MLP neurons of a small language model. Each row is named by its layer, matrix (gate and up: input weights; down: output weights) and neuron, and shows model dimensions 0-127. Each number is 128 + 32 x the weight over its row's rms, rounded and kept within 0 to 255. Numbers have three digits each. A neuron's up and down rows have the sign that makes its largest values positive.
After each neuron's rows, "fires on" lists the tokens most often at its 100 highest values on Wikipedia text that the model never trained on.

L6.gate161:155095122193124194071102164121106133073181095149093087089060141113130104131138094120101100087110079157138118171144099094115112131097120149141123106125059140138195133143135119114108150132082178116113135111125128121168133066081102116119159084141128114141167159114184131110166148176125132093131079119117054108118150102145113125135168210155122138137134085114118101140132165189130137135078
L6.up161:099143118145094111113110171090123076148155137140074091099090098152123158202099114138185124140137118152108122117128077168117102128129071128055096127108135100111125169146086150185110119194161114139105101102068078112109156135126140110157146140115171173141140117124117115111114109174060155136154119121144100106135120128167105148147202167145111100126137133116177099104153178181152090115061
L6.down161:182140168115178180196014066104135148122137168093169125138140154111092174123100168098134136101190132129168122117166155141104161119157194123127158100171147175143112144099132165092165180116155146154179135154130124126119133106128109136120146065134139088147096097132072126159147186086128142131135095082102176122055142138094100110149094126170128191161101122094129131168124076138078181100161
fires on: "R", "c", "ia", ":", "ab", " R"

L6.gate226:146136158094058114115111134176099121174104088140170107082151122192091105193118181120138141108103136158110078143128097065161141127109171170140130150131197151116128183122149087158168137137144108140085168172093138040108177093119185182135093130126125124088105145098132175149112166209172181101158103142144071159166163128123164206145124124130111143163100158132143085117184111088147145114091
L6.up226:109129087122169139147145175118097134159162153110087084144085156097119185157132086092144101153193159117131068127135085147078158129163124146091106126115103157125085058154092143125187115150126167144086131173100127130148122086134173121114148122099135120138159097149153074147102134088075087052093109112141082117134140173048110136087184142150096197145183091102180187099130159112125135129146
L6.down226:065174132123114137130127109125104102121143110164111193107135136103143160150100133112171137118146091144125122120138189163091148133122088102177166102133137110152125100084178162144138143150158162115126122165151109087100109171156073145132104098123118098120174166145127166120169122108169165084200059096152127124134080139129101088125124158091134163132130089112127094114166115134127143126057
fires on: "in", "–", " |", "R", "ed", "oy"

L4.gate105:111142196109122111125189128145114100100131115169182108154140154131117082153192152083124122096185166133105166086149170062138102063123151123145121094152170105114081196134112149168121149140171117101104156117143125143121124106123100120143087107102131173147075141109137113156176147124162049067134174109133116147086104141125119154145176140152111068167152195079183137083044058138127125191159
L4.up105:211132127110126114122130150127115133099111148218117152166119114138142173123140138134116102129105149093088138160142094080091116131119120165098178145123176098104143092106143115151093168162138105155133109113157157117167165097097127124088115001138107149140141165130188119087108117110111038101108177172153143137161101097183170089184106105110167176121180147085132106112133132131141152071062
L4.down105:136152170167184146112062108152077136122115194151147127157184099096153149147115162098128159137172119099108112131130208115119136196100115143124121135086069114130103129146106081160144077119178118134088143150105084146162110125131062115113168116147147127084161112183108180116157121109108151097055146151093157159138115121130142113174129119102152165099081085132095109094121151159144137137148
fires on: " and", "als", "ography", " appear"

L4.gate860:113097175106093146166066190181174156051102086139127123157066151107123094108148116141104101161120142145128089110152092137147136098142164097130124147109151148114155169140095084159087093118153059077129176101163149139119155149112124142131103126119083154164119157105121187130146139103072128077153092175093135113130178154133126135162128070110154132147145134124125115136193149096100142130164
L4.up860:154152167077111148142137151109145116142103138142119096164151073160117105098110093124121177147123100130171150131141085087113111117126162045164146163156063140125103138120104166073194175127104151173128217094102128135201107132151103102182135128131117103173137130135127100099183143193189080168117137088094113056163111105116104097071197152131120079101118173082131153127135051071147144180150
L4.down860:173111184106000098176087179161169148123079068183081112157098126144104125140125105114043136158125095100130171089145118145103137111061117131176163147099086089065100148106116137088143140145147174108114201094086125094193132139132120077108139040115101158161122116112152108154137149068121122112147177146129122122115205123073133111129155138121123086175115111138135129099143101129113153103176
fires on: " un", " Mc", " en", " Mac"

L4.gate663:171086122172131111122094155124158051098085168154128100089050117099170150153157149143090119173143128155122181204154122174127171105103100160214126108121159090195117134160125129126139110124195176173152099144126162176068191101143124100136096176100113156180144135116062119103116099176133122161095161154098100157181117113172126114141124133133090087090135149111126155119114103136143133122080
L4.up663:166114120143125077150118176100156138164093200155120132092082173125183170111145104033114163203167122085132145161096100179084080176161150160127180164124132140139127108107168097138136169153075130120140134146139144113125114147162131111099087122098144085153117107181093124121113097064198150136101147139117204142175123137118096156159135194160115143140088155187136124170094146143096142121141
L4.down663:147094153143040176105155034143148126168152183130118199184135115136088116113141183160171116129112250222101147139112101134121126135120164110115095118109118125092100109134119126092113097178122177111111146128232108136084120156109127052145160149096144144109162092171168108130124116148108113089136116197117168129109090097161151157141128079111138125097138147163089169141080112100126122068136
fires on: "-", " An", " Or", " A", " In", "An"

L4.gate371:127138115179117141139148105143140100155149083098113121122145125124135175135147157126158076116085083117110119160089106145118203083122152098128137170142064145191101120182164127086173167144096117084146106158106124116190110151089139110117114068105133083139086131103068182128109161151090102102098122149125095099100128101098075151154086119175121140086172134085159132140151136101093064148084
L4.up371:201107120082094148090115159124129171139077091159160117200124158085116133130076121112113182106109122103156164144087157139077165147151089115177148093139130109128122175178099133168148186093147119174125070113073212168124193106163138140108147136109105085143156105184139101176153157146160062140099128141074122135119081145149149136157115123090107115134188154158148141129162111127123107172108
L4.down371:160142126156084110131171118121099099115142149048135062098163123121179156123101130125100107138138068095121158127128124158092191114131197122086073172173110118099073118151122143139124130106170125119142121187092098136084147122114058218143116145157172110110081123142111178113127202120109103133132109109121038122151113089095138092161079111087088178161123128121126107117136115195108112120141
fires on: ";", " his", " her", " age", "|"

L4.gate764:108123157136132118072131117130165173157152088074077076156117180158051157123094090134154134139121091160129141070072130171060131110117123118144135149072194085153141143095170131136198176120160132112101083145156108110196087096072140091142100084113120114140127129104064119131097152128175060139119134147075129146113180109174130132152114080165069184124126089139162183122104134134131097137144
L4.up764:089128103188142142064207118102124112112132175077100068129142152136106172145120115088122106069143071134106176123060141113096119125072153081165115093094114162108078090118144155143136068129122095110171114135084192122104153145196161183143129091134211149076108183117135143098171164138075096156150073119129158137095078069101144158137140180146093124152148132092152164197103121126131098109085
L4.down764:130128115123104109118107089131066115142155091124043136098148134079124122145095124149102146102131115102165157039104120114171068159150157183079128121134115162118122112118115139122118163128112128118155122164225101160088108173096070123162114030080150140131097139128108144108138068185112111136106141106126181180149145143102154080077158061130099167177088115123141123199121112135146171189124
fires on: ",", "0", "1"

L4.gate66:103126110124104115122185129140068158098197151105107100103129181117110153127087162099133063130115142153182117070107204109100167073133187020129147143070164092102109099095153104130139106152145120157182082162158134145121155164144124170169075077138152105082155195138149081183094157190176157200106092092095168114177102035143144134110153088102089158154078087156138131115138148141109117153146
L4.up66:100092177159130054062108148135149137175099164111150078175194134176086165153081106118107179133113093180088168142094106081113131142155143166154126115163176142125121168158111104137104107106134120140174086159106171127147155104090098154100170102099180125130137167157084168135088126140164137115188107170096062171118119130145163186097217129143125109131141161135122183139107102141114090144106
L4.down66:093115134152166128113155106122145188179152104123078069128135188088083143122138121124117149120105146135115123065130150139167087180174142164137112112096134124094093105107081138133109162122100096062145141208255156118111068100158103125113155069132155129110159122200141126134136133163126081172145115118122109160137122114116132135107183058129116176167105134080172128164085096129131133147073
fires on: ",", " as", " and", " which", " since"

L6.gate602:108142077134097179055109105123130077106156128125070119082146109135115123159115128130131171135179100109120182195160100141106120113129083087154153126161086086157093202136151100069097143132082081106137088104186127149137119112132075139154127137067109175108150108114108160070090157120092174123149138098165108082085159086178149137161081111129133127112154158107074150124161078156140099074110
L6.up602:156082017100117154136130141142085087105124145159164117136173091130169143127109092097101197096142087063138165163152110095076136126119094069168155125153084096134121176149146143091060161166082140121179146142142182137172172146130062160125184121108108114144145131111089133135093072102108149127115104142127121135118052123113143100131092122161104145177106140092135123071149075128105112116158
L6.down602:101137032108120114087059150129181113111118062129087111109134069160131111065112075200151113072137109047176154095043155124087125151121144164085147156087154136120109164149171115140152131136105187099115109132114167154097126130113165122072111108101097114160128100192102112172184109127170112103147152131131079059164113088162124123122159149077086143157134154172166152091162113098201126134126
fires on: "b", "th", "c", "sc", "orm", "umb"

L4.gate114:157139059172171122103106144115095097176173147131100101098159127142203107172155102101152127147121090185160109094150084137069152084128152064116138095135072161171109118065116134102163142153085080081098125096145120081140100097100059150101147087139176149119194168152168080125119132128149098108128140165145119102094136098112172125200124141117146134149127121146123099135118170133140142094087
L4.up114:130154095155111078159111140040129134158110128105096106104145147142155182072153170107178211154113116206124161118163094150111124132189115112115138150178084153170088131152102132119148050130108123057150110107123098117133121127132139152095113142137139094135072101156113082127091093145147150113160088153130091123158150148146143140097196138167139128130099119068133147163064113112119140119125
L4.down114:101116113169160149061040158080120146173111124165175126175071133108073145137122128078221126084069130149141141075156092157136088115146117102131089124155175154100114119098126155149129093125134186176092114093055145142132121105165159114113162120148141133087109186155152102145165071169096160124196115097112098085134137120075129169108104103140100150070188130081205168133135142142167149087111
fires on: "rom", " R", "R", " from", " as"

L4.gate492:078135109104096185095156110151116169181114196073087089168117090126118169113116114114145154097093126066114169137141095083196161126136163130142109162103108152143203080193151203067146172142096102149149168126136146115093137120161086106097182187114119088116142100057127150161154175160164101184107199084156063146089163090144163150097148171149078095139078123155100104147136109105120152100135
L4.up492:118090128143167126128119141128090144174123152142140146116100161137136186162120055076141167171146109118100166159133170130112200169117132114088109097151177128154134132093125105091123134179135155133157139123109124072092139111150110090103121139096136148097142187095101104083151161153131038086131098108135109087106139087159131141173163137176150170083120145164152131114143139098105164102094
L4.down492:136108104120155116079087160205126131136140095183070202132088099129118084126175063100085089122134198139123172187095117122125157180095105071154034174140146102152178111174138124131121132158065125199078171126217122116111102154179168156177100130073180100117164103113164154081139084090164090198118148175105133083098162178114118119086117119189119136149102102107087153112118122133102096096115
fires on: ":", "ul", " in", " fl", " by", "|"

L4.gate770:146150100126136135136116092105103104087125172108154126084122096105133122106174180045116134161113090139116130170123185146100093121124134128129083109130161139175128134163078143082125126094147135132096157158118187144090160127103145175111133110139109155153154147099077061117116129146105088161124129139080076161155142160137114135114137148170135089112090118104093089088126056159107156110146
L4.up770:140140122169137131088102079133162113139182122074177174094150080154134132165108112108141148134119172053138189147101154126152121155125108109165128163130156116148082148146077115106080110100145112110050163141106117159148105153079159123117143100158130144139125103147124088073130113165141096127175117159149087108166106095171130103166103098135180150177120104104119079119123069089076173155170
L4.down770:131138088119135147164090108164147107184126072144159231127190091094122134119134065100167113111108213069111126121168098124161137098094114071126130125112189140143083097134069102141196144130063126156131173105110139126225122156115124074116130118114120129155134131093120075162146158119130107072068113133167125079102134107113129132211104118087130100169120127161168151121131136114166148123122
fires on: " a", " the", " an", " be", "The", " The"

L4.gate250:091089115139102118111208152083197115081136113044108125126063137105122107195174176114095097128084082144130120137075123093090176068146136094174125150152133081207159123176140106129128157126123117161153168160160132151097188154163122134174098102141175154160124179113137179128120149108123154189098120138152086124151105141181137123122198094138149076143114158052144146152090130078099134094171
L4.up250:135085115150140136124192101086132169095131107080105176157110107121143150186190114145088118101065136144116151129124059178092206070164101148153133141126102104149116120088180185166072166159148091241101123221153098140135102141154111124128092100149146110168126145114098184121122101131112169141082094068130123123125124168166131096120135150143147090147143155075194160173141119108150104039177
L4.down250:148131108143192102165083165104168106132113062074135130112132111128122149139125105144141107128085180104172141095170106069179070185150131143143118109119058120145124109121154152158073080127094104133160088128255135110174178120107069081090184140135142131151145134164184126138134161150179130104125131082189102179112086153136088133056140133106107191163135129147149109175145103148167123169139
fires on: " man", "ith", "ile", "hen"

L6.gate805:117103179122150180113151097126152171174078158126115108148159157109097118134129105122104150170132116106146139095107178133106142135152132135127109159104098135133123142160109022136172186126083156118196091111149157109127141074049128113130111110081110242122157127143150171196117149125163140151109203151151087107155091162133076131176145075121166104096132124107106157117122151102097109124081
L6.up805:093158150155190165129083086083157187170070156127126144158140148132120076143108125149089122137121174113152119107127109118121147131135138147113057154085110144110124130118139099119156163072132156169201114113146124110175098081040135083085108073110130219147150165145157176153172120098162078118131203111141119116103113108146096109132129093074123115080089107112119132122116117090153108100114
L6.down805:077184129116187141165125122142161117137169108141173163148155119123137126088095140164146144103118234160147147139165118121195130144122138108153158086135133151141189122093151174142131121106162158160116141179219112116136121102101173058112201153143082111147149091114132186075091170113131122072104095080153165103073118081181135125126122188187089141139093132117100150102134121149193120110115
fires on: " n", ",", ".", ":"

L4.gate239:141131189131167128130152182185127123101128124090162109166059136091152096116089148137084062149145149138124154142185170140074153166124137132147126177131142109134158145108075155159088171095182173102190196144090101128067106066080070168101141160085141149138097140111119110134162129130105140132154164190184142164128099176114134217119082139117103187132093195160126159157062110127121073145122
L4.up239:126191209139126132128140132068206136152070125102173138123068153129083127112167084151093129231118123155129135103157096127146189141118123103179167172139088134138112207128131104104148059141121119124134094119131123151155146118174150152140062165106138135133084105134020162073122179137080145174159148125173173109140116215122114160127073115162117103136153188135115105141064104093123094113122
L4.down239:129156130126148087174160138122142123083136105131118146156109150169218139131109112125118105109133237143156128167124187120080094053144173140152121133098094163099124132121113157120190098171153105090093149151156168156113130115072097086107091103137168132194086051132152113137138172146149127138161107156200121084099156152115148128105148169104141110146162121166113191144174071100096150092119
fires on: " and", ",", "H", "0", " UK"

L6.gate467:156103070114162076112111115089177127080162224168152108069091141157183073123141114163068148115182092172161123078055145110103115134066180123093122078140120178152113132104104114100130125057114128078149106173148163155147154160178148162104085079088132164159119150175168089097097118156131155126157168102144142139147085133162115112115176110136126099159172084096196095129087076141137107125170
L6.up467:094100097130155137123114118170151122145150235157145138102114104116179068147150166182108141095083094071157115122110129152159039126133108104171105101142134168136094082106133114117153103090119127168143116080127135175178145147160132129173131158094113153156100070143175116093084144173130120146128177075128206108095134103195160120139109129106170152151182148094160118106142085088078114140139
L6.down467:147121123141135117112105137209145154090171131083112120114109056088115081119150115156146032141116126113110152086108142104119129114135071113152161105089130155114186158126117118166161133093131094138099072123046128119163090105111121166102064095096113121075158157123092111129139152083098098112134132151225116130137080109135117153200139112157125131146054083169165089159156117114126074171138
fires on: " ab", "ect", "ab", "che", "h", "b"

L6.gate652:113101136099103123108133143134086145190150114129150116164125174131085155086130156061150060117108147108110122151099153172153123109119145172088104050095038133090160194204100125065144132151111071124110164102105126124149123072123123140111123106146121114145133160137124144168169170132149115134113119138144085077137201102134136133063138152146113167152142091132095114190123086117101102194138
L6.up652:236147110183142153126150090089122103159139090154115094093172162160122104173165037148127165140150181073087095105137165112132143157096145101153136151151155130129150220089109106161064111107115060139072073127108119073092089077132119122144094136107087144099100101124177116134088139071210113171175128102081135112114143115186120152136129135174121106147156212125135155129091126075137105136150
L6.down652:110133179114119104151132148097076207098116154103145184184176162126121180112119142164169140153082202165161136165095102144149127135077082092133175130114118186157140126133133120109180131128160124100133172146094079199135167157135133152079179069171180097127178131165150141129122171111114127075142114181126112122116141116134131100128172075131145133161111111133086143129056129104111130109164
fires on: "\n", "em", "it", "her", "ch", "um"

L6.gate641:107142076086118147108083073121127136128080099148107072153123110146087151090171182112132108184158098080138133197188183086094117152147156130165144072185118107138117144058091142126135133119080105123178168136183138176116156131139122227111179093094127136134151057099052139118078166113107098146115140120135175138135136076139096140099138132107137083140150109082093139135109157119095098093109
L6.up641:138151072078160155155078079131151061174086073157108154160104075154112106083167182109094108145143149128152167113162175117126094153134125091172150123168120138102099130100129168110136143151106180118205129145143111175124108171128149188112179073135145102145098083150034146129164139088140099130162143116165152104141142090065117120169119133099160093132121103113114115153060140116138066137138
L6.down641:118113107095119160107011129151111105147129142083074105157134138153105141142102103149082084079098176091161125079117150104137098142121111105087078162080121148105097082126134110140126134144131163162145112117136168122145126219139122116052126135156113132191145117132160142166214124169125063118165091097183169140087123118090104066099111162093138138147198145133141127066089138143166090123124
fires on: "c", "o", " Ro", "orm", "st"

L4.gate7:119107145114131112127168144117108140164150153067113122115074173119079111124118163089140146115127108143101161122038173111080068105092170085128108126073162187101153091053140140117132175147204097132169050210135138150142137114138094149182073100126128130119120140077065137198125190122108114191121050122119151113155144098152118124131126159183163139101144104141145105156122133137093147093192
L4.up7:106155131180148100135161109137123093157107156087121060092109121134079176179128070117132121141100052134094194129075143097111072170149122133146151106101184149137109110108145127110106130087164035110076098144125077102128130133183057149123132060138129129092114151040120126100107175101139103147114055117124149136139159112112177099081149122143110120168102095108123187150064138119077122107142
L4.down7:138130131145067098107081086118107114098130097104092151117129165089062136135131130148129179104153209120139132077099073104168106227159111183071118140122100152114104115081102181158086130115121110060107097184188111120095121173150081080099138049139145127121142123171119146148127087143111076106152099123123144136100106088112173120144140097160109129125107129119120142237102102117114207144150
fires on: ","

L6.gate409:091135140166103125124126105166143080074082153067137097101096130182194187138104130143094113130186124179102091128143159130129159134133135140082189143122183114087117191137128152124117181136136098121108184153106115141133147149117126115117097133164164116159141106095163205084086118145146126087152166159080131126196124133119116150153115112113116152119148128137080056097125075139065103201102
L6.up409:071160166141135123110119127135158110145084136081138121100099063129141185117122122167118086085133157167142058158179110148108099097135136168170157144114094143135068107141123089104134130122156176107151113153077096110121144115143088086166146091118119115149074103122109149083114103128050145151133167147173055160152098157072129121150088163132097110137164083079147148197110116068094129094081
L6.down409:161213115167120090076131113076134149142150168081125202095105132142088142116124213114095110138185212140155102167158151146117089136167133109154147138129084163121136085117122125133065104130132138109129125105176199152124134124146081156070110087151114172114135108090125089137172096111103109158129118151091171159203128125143148124155093142132134137084133172103102136085098077145147137149148
fires on: " and", "id", ",", " –", "er"

L4.gate544:152129146129106166119136112141124156151083142091147143140138109161087172084123104136129117078132116145103085134114146083211123109143163118127127126051101133139123086110050134125120153084086051116072187103142152125118139133081122144070104088081129142074154063133182118116147128075124141150093180109177111099117100103106133123121072103114112081165133163170152181125123115101167151128084
L4.up544:131146124103157171140104110207091136157090103160097125151085123150064131071038185123144124107151100108156089115057142143178137104134161110167066096072124088062149074130153059101071102119159139140141129180131173128092103104084120114156064118100166118104163167136061171115079129112068163129104128133174142083133146147147116077082102150139134146107127140122096141152157136073161165079131
L4.down544:116137039115138151126087162172136154143193129105140255144128131129071098123131120102157109087131198130119076104118059158135127106174133108111110127132153137128119110161086103135090168118053143170183169150127095151123124133135103085129114109132188116116133147104161137104109155127139125160101114134105137110086114129130150170105162155134121142135167099166202086144092131091133123145142
fires on: "\n ", ":", "|", " p", " the"

L6.gate734:122140184141133166108131128098086158098099199154118120122109128115168163174145157106141164134079118169129135136202103097117150110138181128186072099124171134122164109120068149154142112152129150138124186113071148177102198127126060117158099118150139112128145165119105138064175175079152162188104146151127095138114119139132129152144143205131116051117090119148168100120149112097147172068101
L6.up734:171127141184158152148105143096179130128213150100112093100117142134129172137182133120136116170151131205064150107133123122127118067130147085114148144108194108146107014160087167172122115122146125148129117128126127101124185127131123168131096141112163109104085121154177114145088135127166085147080143144151117142076117120174100134196180141110139128144078087087145080056095162065143158138091
L6.down734:133118113162131151121072113122154111179100140143213163120145162080221164188171111119128134125149209104200125147128140128180145073116130090140123103150100087092082137104087166084170100209087113157124166127122178147135131127112184099092122154146173082097109129139103121150122108084192143062119097193108101065119108162144144157142142140110098145114097162159133124132141081161128090044120
fires on: " an", " An"

L6.gate170:126057144144110101136153086132123064172131144147134152149106143195187154108156149129080116089160098144121121103100150110140117116117152167120109131097183130110172116166127089108123104153132130108181137120151113102141104181144132116141129071080125122125118172120091107192148143165111083132175125163172117135131097152137155152116140102099152125114115137149148080108080113164056136100131
L6.up170:142104101146111151152137124134149177148101181111098127151073157083119118105120165136088115128127143209138125130101146111231096093125118135109114175095114164064109057132199103128142140085118110144125147135154148135156110153165168091121094129114135149171192114145199103127091129109108106174167172058104172069052179098153138122104112105097109181169162062144110087130111109169131116172106
L6.down170:166170145092109153110163109129108115077120119165084203168156131129123154153101120080167091143118169092166152128084151149127068100165084106184138121166169123157125165160098116192127119112179184205099133160175163122131132149088087142116117176111167120137118150110109109121169116108130153123140170082131104136157051144126114206149111146126177129165181185151147168093129141103148126139168
fires on: "ab", "ect", "arl", "ost", "ar", "ach"

L6.gate346:063132173143132198125128086137081129135102131105130108085165131157102105116146117133117147087132061158145050179153141118111121123113133123136094160155115159122128141152123082072147147106148149132168124149130188145154127150142157165140093150059120117128127158110095179145160179095138122128136133165160083129096091106149087100165103166132130119069167112148147190141142110120128079080131
L6.up346:158100160111131137058124138091122121150133147114065124091144136093085095102055139126124124083133140148118143117156122139133151128161164111154133090108151186119181101095151122106105113157129145190167141173138149142180138133120136083171067119114121143113092163106125113116076099167146165069083138117156125174142127074116102177063174089068131187162154128110114096179109183148175113101119
L6.down346:131149073118134143143140137138044151107140107145123148165130158124119137184152112117118118205158157166112119154132087098165117137046093089121150101097116133168157082102084150103139120129193154072132063117168129111137091115102122060145106183111128094137128139130090059129056179148170119160100151079047120156134119171161118141081141099125082142099181130127114103072109168141108081169124
fires on: " s", " to", " from", ",", ":", " of"

L4.gate884:105160098197120117122158124088163202113109122125080094100153071082066131093121132093105158129071111171146161119118116163133111099132124131118087102141086140156112167100156125081161173107116155095143097115131157111182151121172181141104148130104101097120152078108089157095161153120153127089099097097136129133082140128103106068112138139075113153202125127138073216124149170135160111072151
L4.up884:144114061131109113115096158075149128158136078151123147149070137180070141135074079100134167173086120163117163080132160108101158135086112065152134118123149122042129224156144141104185169177145104142181093152142141111127105177202143140108078147157140083145170115156188149107110150123152191092145096131134128114145099086091148150171143104132119157127166151186142169097103144117106117143155
L4.down884:133138102114093099130110159117109102189192117136255135116129156087093118126105144129108122124173154134125134157120107093157143091151127133119095105167169172103097142126085108091137170166188133211132111150135077123078150154141108127150176125083128099119115182154159126121126105177172155114113097123058188184166134084056133108080068143131089106111126129144144092126119134110110080151115
fires on: "′", "\"", "°", ";", "|"

L4.gate685:150144183094129070161129093193180134131112126154119112071101136124116055123158114119099113166093108129090108118166095149126082112089162036128140171163102122054141120096106138126126199098143109095154121112132205199126097100078180178137123165140130149125097148175096187170163148146120177144171117118095127085175127127104186172144114059125099104145136151146084177129124163164118138095101
L4.up685:123137156137084170155137146098162103129095122123105172126123158134134158117091148136155118078110139075083131109031138068113107156063060116142171107197162172155132168118095137124100156123112132152134166117153078077159165181165116131131106129125150089149135104110128140150109096108197175169156158160094165139130132091087115066146079089154173159130186130099112085128127112169086126134140
L4.down685:150130142123140141167199173146156061145111113160094170109141098123135105115136158121102152038130146090114103147152061145114130161137090107176147093127138125145178146077120114150126180119078135074098191108144100187147152154142075048076096145114088089149133114153129161148150117179181154150179143146085139143128154130089116121142178126134145151094180122170125127108145160159066124140116
fires on: " Mc", " ch", " med", " Mac", " Dan", " par"

L6.gate688:120124099175089115069158166113073153096108092100137102150131144079083153138103120157132109071171123151148114141141067077094187094112098146101090172115114122085085112120195143119155157147188153125155157192144168102164095134122149149158118121079121167108157120173116151098102178123139161154131138145141163070115144166106114130197081167132133114062143091128132143177128167122202133143159
L6.up688:101146102066141152084141098163159099164126088132128149122024082108125095141146141164127113132134152136114113075095154123103072121131161111123166083155095125099143134144142125139094129148090115188143152152118109155120130176154124120156161081166166107112091119135096056152214123134116169138081118132080131138076149075101163128087150184047102170123166150199171166125164111108163186143165
L6.down688:134141162138115068111169085143108074139112087170088148156209121163075106127121097135094182199087116127107130141101144121229069158069092152136119093137129159127135152096128065115136122160115128096116078084102140116113169103124089166094079105117122118177131095120127107119104132101157099128130108148127145124157141100187129175160120107194101164095134143080114090146047152124074171135095
fires on: "ad", "ant", "\"", "es", "enc", "ly"

L6.gate279:114177143135120140103146127133096157113125132141134149127150120141144139129087178125180131134103085100134128169110142128100159123128105113115102135141112147153148184153099095130185103158112158125129099152152196145172195207062119104138133128127136186072122122171068178129153120173102179133122141131137081181130139191091123105132122156128188085133124118093072189191127156078059126056138
L6.up279:065145167101099189124112133171131129156129129121089133155140125062133101186182145140183109116055059101086131110147114111135138084125171129178121077155116138118182169175149092162109115141115151119121078178188185111176128134100067102137128093112119171104100142145159145111137164150095180160081114150111150172103153109135161182113140063089169107131090102088137110105099154135134117092155
L6.down279:095128099113127163049030141186095141110088122125100151160170171138124127181126099099116145095135190111147141067139156122170099137183121145093101105116204208081151196170139153130061197127126117129136088129179149185148082032082143106118101123140145127177145147150159077096147147130085124146116128084146130115116137134197149141103141085065080120110127149149123111100148169162151101183114
fires on: "ad", " of", ":", " C", "d", " can"

L4.gate104:184065132144176120121203151170147103138186128122101133127141119121103133131150144137160065135123182169134140108118158160122216056125093155149109114126093148090132091152102186109091080176203110166139068205135149110160089108149138101143117107159161119086115155112156164171121089116077129139127077149100100131144142103147125084085094181139090117109063078105147125154199064078147133141142
L4.up104:061088107129086116152228103132127115128161136160124117093125164082089109161142157132191119129127135116134139137128102137103157091132139177134069108096118136092127133140142186129149120186129162127096147195145080142133133069167061125165120095142155134077128111191089132078139087124096195143162136180144094114160152145116110089137108183134128103138125124128086102161187104156137115113145
L4.down104:193160155127107143147000125161127143134102125116090124109127128155160160153135068133110147106122181102103092124134099104175068199089133123124139104170159119169132120069102054149099131117101086143152109079152150132103110201069198102090148131112148108168128118101177110154115159138180099120092180080094174160099127122120118133130159088141119155128107182145171126088051177130150157101136
fires on: "f", "se", "ile", "hen", "ize", "ith"

L6.gate759:171140074093080127139205176115122122179168135147126129130099120176085177135104166075087116160131116125136114071090125135087104123095180130156092102136100094214115068150148102089167091130162159130107151136160099157104097103212147186181127166126104133158164142121113111143121139120124152123142126160149102132168127118105155198101094100218089141129114087102139127085091176140098109187162
L6.up759:081191069114180136155148173123098123084135106109097144116118149151050116142121184111123118148155184173205142071110097132120126133106133137143137092107125101155120081153135133115149090144126152112136155149157120174179031120141138142165147134158095147158160178125160140160145108091093094130128192122144123070177138101100105108087130142130114134141091106112094166185094195125165122206177
L6.down759:079105128156134173091105200171102100086159086125151108113158174124127147158167148153118134123081146146151143086167070173150058145139121148171098144134117140155148172129181198137144161100088129143110110130087124131123086130133136178080134116149175132146113197128156088182106096133180060146195064163142106115113138130108125124105067133062150152112119103176070120167178143143113126185106
fires on: " |", ".", "ference", "–", " country"

L4.gate571:107120096149122168121104083204116111156125164168110124143147078087129182133122140197101145138171141139109100229098152127160156174119136143149112112089098083154107102137149067088075109116164128136067116107149138105132129162173124123105167151143133096102151144139095202140158150135139137121074128162140095125100070165127120142117099173154185150106095153121071135123159121142123139090141
L4.up571:086167119136123173139144189128135103103102108105114136159147172114118098133118167136131151147100139174139152165058142193128171154197067182140166131167185184110129087111147117141114117172118155101186138168134115113120119142131096113096166154132126144161103088118115132131070115130136224144133134148088129091109115156132096154086171097120113201072179106084110122100126168183139130122110
L4.down571:140120184152133180162095166063165161104152127118151168156083137153134124114110196122178129155146132128155193138149128141148108093120167116104095158152106134135152120119157146089181099189193162092158072160056117106102120166014143118127126155113129149151160094091152148123087053110132075189136094117080122093105081165134187142200135093142121098145135126157182139161163144089146103126152
fires on: ":", " -", ",", "1"

L6.gate127:064054153143114140102148148084083135133142141118111129132145132141133135069085121112171116061123126177142117132148190074087185185151119135118114087203149138142153125117108124139139143069149143129142194048134171085176157096112159163121129081147100157159129105138192204153177143141136106042139139178110083150171138095140115162119203132129175093129205118146087150084117098137189065138103
L6.up127:165145098120157053169163130093154074139184148173180116128114054132171113131121122175134135111133172168102089177102103116158147156144079119151169159164129088127082162184087083142066171081146139156155152165123091074127103148084134139157126142125085068123120169142105164097142155091169106118139122137123144145156120161142168128161148160117129161161173132137184133112075113135109127134088
L6.down127:130125109161141083133059111145187145145132115108160144112098116118092124139152180104091160193168181153108161108097112103136093135080141111121168119140138140149115110140110123148172118095152087161134084192177066210127125181173054120079172099133111071175125128118120101149078081143125164133121131172174101097187147169152125150158065113114133172110163155098185134035189119148130058134105
fires on: " and", ")", ",", "ro", "res"